{
  "num_attention_heads": 12,
  "num_key_value_heads": 12,
  "head_dim": 32,
  "intermediate_size": 1536,
  "positions": "rope",
  "attn_scale": 0.235,
  "parallel_block": false,
  "init_std_o": 0.006,
  "lr_head": 0.0132,
  "decay_shape": "linear",
  "final_lr_fraction": 0.0
}
MLP neurons of a small language model. Each row is named by its layer, matrix (down: output weights) and neuron, and shows model dimensions 288-383. Each number is 128 + 32 x the weight over its row's rms, rounded and kept within 0 to 255.
After each neuron's rows, "raises" lists the tokens whose logits its output raises most directly, leaving later layers aside.

L9.down630 [158 166 108  96 152 156 129 122 114  93 194  95 119 174 126 160 137  70 122 103 103 123 148 108 152 145 150 103 143 116 140 160 169 158 116 157 120 138 121 154  96  38 191 178 129 134 167  86 137 128 141 165 191 139 157 137 188 185 182 116 127 123 118 122 121 149 115 137 133 102 125 143 146  97 165 146 152 122 135 157 101 127 149  97  79 176 120 136  97 160  74  89 161  90 122 109]
raises: "T", "NG", "ST", "N", "M"

L9.down417 [157 153 166 114 136 164  77 149 106 136  85 169 111 113 100 162  95 164 130 155 125 130 185  75 124 153 127 111 155 125 136 117 112 164 171 137 114 112 138 156 129 140 165 142  88 123  89 130 147 110 135 154  72 169 112 129 125 123 148  89 143 161  55  35 115 146 117  88 117 139 144  87 151 100  90 191 141 141  89 122 108 159 153 106 179 144 179 119  94 172 192 102 189 168  92 121]
raises: "us", "um", "e", "ss", "a"

L9.down507 [111 137 131  90 152 135 137  91 130 154 124 100 166 109 123 125 160 104  82 111 123 136 119 142  96  95 211 116 133 150 147 167  88 144 118 107  94 128  70  98 127 157 151 160 164  93 145 157 175  83 124 126 133 146 157 149 158 186 154 111 156 134 104  86 133 179  99  56 164 135 115  81 131 157 122 151 118 118  89 128 151  96  96  81 130 138  73 117  82 198 120  96 175 148 113 112]
raises: " Press", "ency", "day", "ians", " gu"

L9.down1307 [179 178 128 132 110 132 147 156  96 177 101 142 125 149 140 130 196 144 113  66 114  93 112 147 168 117 146 141 219 182 115 156 109 166 156 133 106 144 125 113 119 154 102  82 135 175  59  62 165  93 130 157 151 104 138  98  99 115 119 128 128  88 145 106 138 101 152  99 137 192  97 120 138  82  91  42 134 168 104 137  52 129  86 170 123 148  93 147 142  84 123 154 186 121 118 113]
raises: "ular", "led", "ated", "ational", "iginal"

L9.down166 [122 130 133  95  89  86 146  84 109 135 169  55 120  69 124 152 133  90 163 113 134 123 119 100 110 115 119 149  97 129 161 198  99 172 121 110 112 127  93 151  89 136 182 130  98 133 120 121 133 149  86 110 180 157  91 147 190 203 115 105 194 146 103 151  90  92  96 169 178 114 145 128 145 127 170 101 152 118 168 126 105  97 165 126 157 178 152 143 175  98 166 161 134 151 139 202]
raises: "ime", "eam", "ournament", "ier", "op"

L9.down472 [ 45  62 147 145 119 138 145 128 135  30  95 155 193 107  84 148 103 125 101 196 136 174 196 102 124 105 136 141 164 189 119 145 199 165 148  76 103  96  98 136 151 109 102 142 118 157 100  89 124 142  95 154 103 103 148 112 118 128 153 162 104 160 113 172 114 125 102 189 173 130 104 137 129 135 163 122 126 161 140 131 143 128  58 180 139 125 140 158 128 128 171 110 129  98 118 172]
raises: "d", "der", "mond", "da", "de"

L2.down1467 [157 163 160 101 120 139 129 105  93  86 125 135 112  59  88 118 135 160 123 112 158 133  98 150 152 147 158 102 127 153 117 174 116 133 135 165 126 112 113 158 147 133 105 145 130  85 134 162 192 127 134 153  84  94  71 168 160 137 152 126 116 126  88 120 178 153  76 130 179 126 151 134 119 235 151  94 117 133  70 170  61 146 167 120 158 138  74 159 133 148 129 132 102  74 152 182]
raises: " Saint", "em", "ery", "ems", "ette"

L9.down1049 [137 116 123  63 153  56 118 179 103 112 164 158 129 148  61 135 179 201 101 134 113 102 146 135 104 135 129  93 169 143 134 188 111 102 132 122 167  87  96 136 159 128 104 148 101  90 129  84 157 125 209 160 114 113 112 178  88 145 117 156 140 127 114  34 149 133 194 127 152 160 144 120  82 138 137  63 152 159 145 124 111 106 147 143 157 168 136  76 136 149 130 105  80 106 118 126]
raises: "ine", "ines", "ined", "ift", "anguage"

L9.down1450 [ 78 152 113 149 154  86 116 167 115 138 111 127 117 174 121 117 140 154 138 156 100 118 166 167 132 123 167 151 128  84 149 100 110 135 119 214 148 125 170 126 109  84 168 140 137 210 140 113 139  53  61 123 110 135 126 126 129 103 135  99 138 127 108 192 123 104 154 168 129 163  68  34 101 180  98 116 153 133 146 188 166 133  82  97  85 131 148  96  59 127 115 126  77 117 193 110]
raises: "arly", "$", "ars", " $", "fore"

L9.down1386 [163 137 187  75  67  97 156  88  82  99 125 150 114 137 101 173 138 181 203 143 146 152 130 131 109 140  86 156 130 153 138 100  75 123 142 125  54 193 145 135 100 166 164 176 121 151 151 137 129  96 127 175 143 147  92 136 149 128 155  84 101 176 172 138 128  84 173 114  76 124 181  99 124 164  97 132 133  97 163 160 160 139 118 150 121 169 147  96  90 133 169 158 157 122 169 162]
raises: "est", "ests", "ested", "itar", "ime"

L7.down1167 [109  80 152 148 130  90 106 107 101 215 147 151 132 113 114 149 168 167  84  86 122 112 138 148 103 158 105 146 107 108 151 183 155 135 122  89  97 125 118  91  96 147  84 109 122 101  85 110  96 137 103 159 104 158  79 104 101 113 168  83  92  68 133 127 137 135 143 137 134 101 153 152 142  88  99  64 163 149 132 154 172  97 108 127 131 141 100 189 115 121  91 140  92 128 122 133]
raises: "=", ".,", "'t", "ith", "ica"

L9.down175 [103  83 122  86 112 102 115  98 162 158  94  70 153 130 124 112 113 137 137  87  88  96 105 135 105  97  75  84 137  96 124 163 117 119  78 114 150 153 147 122 102 123 115  73 147  75 148 135 145 154 150 140 151 136 152 110 111 201 144  58  93 166 167 152  95 114 126 116 140 104  86  99 115  89  99 136 117 121  71 107 132 110 114 168 118 173  77 126 138 207 134  98 146 131  93  63]
raises: "che", "ant", "ian", "ants", "ler"

L9.down357 [ 68  89 121 132  65 167 114  72 126 149 128  73 174 115 205 100  85 132 171 157 120 115 128  76 112 142  98 132  76 193 154  81 131 162 182 158 142 135 165  83 114 133 191 112  99 117 108 201 165  83 119 116 128 121  97 163 153  68   4 130 109 165  88 117 156 151  96 108 114 106 115  93 161 117 133 178 112 173  98 154  85 150 160 139 122 175  98 161 155 129 142 113 173 134 135 139]
raises: "struction", "stitut", "p", "ject", "struct"

L9.down662 [166 154  72 145 111 183 126 115  94 104 165 111 128 109 112 176 125 121 123 148  98 162 141 123 171  82 146 123 139 113 151 185 147 153 132 181 143 200  75 119 103 150 155 119 141 117 170 150  73  83 129  62 170 105 166 111 147 160  97  67  73  97  97  89 107 164 144  90 153  66 109 142 203 125 121 163 143 146 160 128 124 148 139 114 116 118 149 162  88 209 129 131 107 116  77 143]
raises: "ily", "ith", "iness", "ively", "ound"

L9.down427 [100 149 169 136 140 144 169 167 154  96 178 115 163 103 135 132 111 148 170 129 168  76  73 162 143  78  79 123 126 163 149 132 158  93 164 113 105 140 113 172 135 134 120 170 160  88  81 158 181 139 182 101 109 163  92 176 101 135 161  55 163 150 125 134 113  68 131 122 142  93 157  70 128 146 104 178 172 152  85  98 166 124  92 153 162  81 161 146 149  24 112 121 148  92 123 122]
raises: "p", "ple", "ps", "pe", "ped"

L9.down180 [122 118  98 141  98 148 178  89  93 127  80  88  73 149 175 137 120 162 164 125 156  99  90 115 100 115 178 119  94 125 138 138 151 125 120  92 111  78 147  88 180 131 199 109 129 146 158 165 117 128 158 110  93 128 116 158 119 117  85  83  90 122 121 121 167 127 101 156 117 134 110  95 100 151  47 148 157 126 110 113  88 132 175 150 190 140 173  69 130  99 140 145 116 117  72 186]
raises: "air", "arent", " single", "ording", "ir"

L9.down571 [113 176 167  96 105 170 183 130 103 133 147 130  79 132 116 138 154  92 126 161 113  92 176 191 192 117 193 104  88 136 122 126  93 132 109 130 117 150 179  70 129 120 171 131 130 131 123  99 103  93 164 109  69 131  85 130 115  86 157 141 104 110 103 162 135 101 145 130 162 163 125 100 129 120 109  98 111 157  82  98 114 129 107  70 145 171 129 145 136 143  89 139 146 128 191 134]
raises: "ential", "ence", " Region", "ip", " Division"

L9.down637 [ 98 112 109 134  94 136 135 133 131 156 141  85 128 138 115 140 141  74 132 110  75 146 174 156 125 134 136 141 154 101  94  99  61 128 198 147 127 114 129 144 115 146 199  70 156  92 100 115 156  84 155 120 122 144  89 112 145 112 143 177 114 150 143 141 160 146 143 150 155  49 167 150 114  96 140 154  81 134 116  77 149 121 186  81 124 101 189  51 163 128  89  73 104 113 126  80]
raises: "\n", "\n\n", "/", " Website", ")\n"

L9.down625 [120 126 118 141 192 155 123  45 200 111 121 149 132 160 128 160 129 116 114  96  93 111 142  89 100 206  75 115 124 139 103  64 154  59 102 147 104  96 162 115  74  98 123 124 184  90 142 154 106 104 133 144 124 110 102 142 124  97  98 101 156 124 118 122 139 124 114 168 145  93 159 104 177 120 116 117 132  90 118 197 118 153 127 124 119  97 194 112 117 100 149  76 115 146 140  85]
raises: "'t", " you", " You", " me", "’"

L7.down844 [125 178 130 171  78 117 115 154  62 102 116 138 165  81  94 102  84  89 145  99  97 248  96  85 153  96 174  93 138 158 148 111 121  67  91 137 141 148  42 106 146 110 116  91 176  99 135  86 131  49  55 131 162 144  71 121 193 139 151  54 156 144 116 130  90 104  94  89 178 138 107 115 130 140 125 142 144 147 107 165 140 170 164 120 127 141  91 119  95 152 155  90 146 132 117  93]
raises: "her", "hest", "atory", "ady", "hed"

L9.down328 [ 85  93 140 145  80 110 147 112 151 170 147  99 142  85 130 147 189 145 147 141 134 155 137 148 119 122 191  76 136 158 118 134  88 112 133 157 103  90 157 186  81 147 135 169  60 108  70 128 190  94 145 180 121 138  86 170 155 158 138 122 100 146 105 107 217 124  67 163 168 103 122 102 126 144 104 179  89  88  69 110 162 136 114  97 156 155 167 123 101 166 109  67 163  99 212 139]
raises: "ences", "ence", "ency", "ential", "ual"

L3.down1080 [157 121 137 167 123 167  84 102 113 101 228  77 148  90  97  65 139  72  88 147 183  80 158 139 148 150 163 118 182 106  79  57  93 115 134 187 131 144 107 106 162 149 131 117 153 110 194 102 180 141 126 198  89 103 104 146 147 139 103 167  61 118 120  79 140 168 141  96 115  96 151 124 134 108 151 102 126 177 157 134 115 168 127 143 132 110 129 193 161 164  88 106  91 102 151 103]
raises: "itation", "it", "itive", "ress", "ique"

L7.down734 [ 95 157 135  96 190 133 127 116 126  74 125 145 144 162 146 140 134 141 137 148 132 159  98 108 103 139 107 144 134 105 160 147  96 168 154 143 107 102  92 162 136 182 144 170 157 137 115  47 171 141 156 136 121 155 104 106 172  99 128 100 116 143  75 165 103 175 188 160  91  83 112 123 164  67 173 142 134  97  86 163 168 131 168 110 125 139  90 186 147 191 130 115 108 130  34 162]
raises: "less", "ful", "ive", "ial", "or"

L9.down1007 [173 114 133 110 115 142 130 112 143 129  87 170  95 151 108 129 202 110 106 102 174 121 113 154 107 120 162 170 117 150 163 136 123 139 159 169  29  68 129 118 128 141 141 113 159 103 130 107  95 147  93 114 123 141 156  96  84 118  96 105 122 109 102  49 108 141 130 136 106  89 126 172 112  79 198  85 120 211 138  89 136 119 148 164 114 114 166 124 100 109  99 141 146 140 173 118]
raises: "thlet", "merican", "ug", "ir", "tt"

L9.down298 [162  99 130  97 177 193 178 105 110 118 167 119  37 154 137 147  90 124 128 146 125 178 114 115  84 148 106 102 177  53 150 137  85 144 168  72 144 111 155  92 155  90 182 160  70 112 112 170 130 145 149 113 104  99 133 171  88  91 160 143 103 131 145 122 104 157 169 132  89 126 138 141  99 107 145 185 153  89 185 148 134 112 102 134 130  89  96  91 137 177 113 119 154 137 117 160]
raises: " days", " years", " months", " other", "round"

L9.down1347 [154 113 145  67 116 151  95 105 142 150 148 151  78  95 142  76  85 119 116 146  84 138 104 166 153 122 108  92 136 131 135 131  96 133 121 229 183 126 137  96 163  84 171 158 126 123 142 160 121 148 168  96 119 142 148 134  77 101  47 155 142 120 119  95  99 120 154 143 114 125  92 155 104 115 172 117  85 100  95 118 111 140 126 199 142 173 142 122 147  99  99 113 157 103 143 121]
raises: "ates", "akes", "ises", "ows", "otes"

L9.down1506 [148  59 211  96  87 111  58 141 131 108 122 140  88 103 172 136 154 164  88 170 110  71 138 122 142 108 112 103 105 104 100 170 125 186  72 125 140 149 131  85 156  60 172  97  91 124  83  91 135 114 143 103 127 138 127 118  95 112 118 168 139 172 102 154  79 173 113 133 149 123 117 142  91 141 113 199 156 120  81 153 151 134 117 186 100 148  87 130 119  80  82 119 167 124 144 146]
raises: "ence", "any", "ore", "ach", "iven"

L9.down289 [147 112 177 130 138  72 138 128 124 106 125 150 125 125 120 125 122 146 135 137 115 142 165 140 127 116 170 156  85 142 161 142  77 110 163  87 133 119 120 116 117 108 128 159 157 130 144 110 133  94 125 126 128 182 122 138  78 147 120  72 146 150 113  90  91 108 153 117 113 101 129 154 142 198  54 126 114  82 135 102 194 127 106  65  97 183 137 130 143  80 115 112 186  84 151 128]
raises: "less", "cer", "its", "til", "known"

L3.down232 [105  97 125 109 119 118 101 194 155 123 133 127  76 128  81  63 146  90 149 150 214 163 182 217 164 167  77 194 189 110 109 195 155 151 108  95 142 117 116  75 147 114  67 114 109  75 110  99 158 176 115 130 147  95 164 177  93 107 138  91  52 165 163  95 161 137 123 149 114 131 161 133 142 122 107 148 140 126 157 125 119 101 109  52 127 136 101 113 199  68 144 151 136 155 150 116]
raises: " he", " they", " she", "round", "uch"

L9.down831 [145 145 120 105 117 110 114 132  92 116 201 101 117 111 188 127 157 156 134 118 111 146 100 157 129 112 140 148 117 108 109  99 137 155 144 118 122 155 139  67  94  91  73 207 125  41 187  89  77 131 148  88 159  63 115 190  78 137  75 111 130 131 114 143  61 101 170 125  91 112 150 113 122 147 175 117 165 129 178 130 154  90 100 137 184 100 163 146 158 147 128 184 108  86 109  98]
raises: "ails", "ail", "ices", "ows", "ray"

L9.down1371 [ 65 148 122 137 134 138  81 150 169 133  90 182 146 160  66 146 124 185 178 147 125 101 164 122 135 118 146 185  84 124 148 129 159 107  78  86 128 152 125 165 153 135 156  78 108 129  42 173 143 109 156 109 100 133  97 176 129 135 149 105 146 153 135 149 123  90 156 139  94 120 151  84 171 203  95 135 119 142  94  94 144  74 127 150 149 172 135 142 127 142 162 122 109 131 169 138]
raises: "ep", "one", "able", "ead", "eb"

L7.down533 [140 179  82 100 111 123 112 124 111  92 149  93 102 247 119 152 122  92  55 163 147  92  78  88 174  86 101 184 119 137 120 144 119 116 115 196 108 149  95 117 153 109 126 117 132  86  84 125 157 121 137  99 105  94 162 103 118 107  76 136 116 123  88 111 111 149 108 124 112 148 124  62 102  99  84 130 120 125 161 167  86  75 104 115 109 135 169 128  41 125  90 103 128 117  92 121]
raises: "ty", "y", "an", "rie", "iness"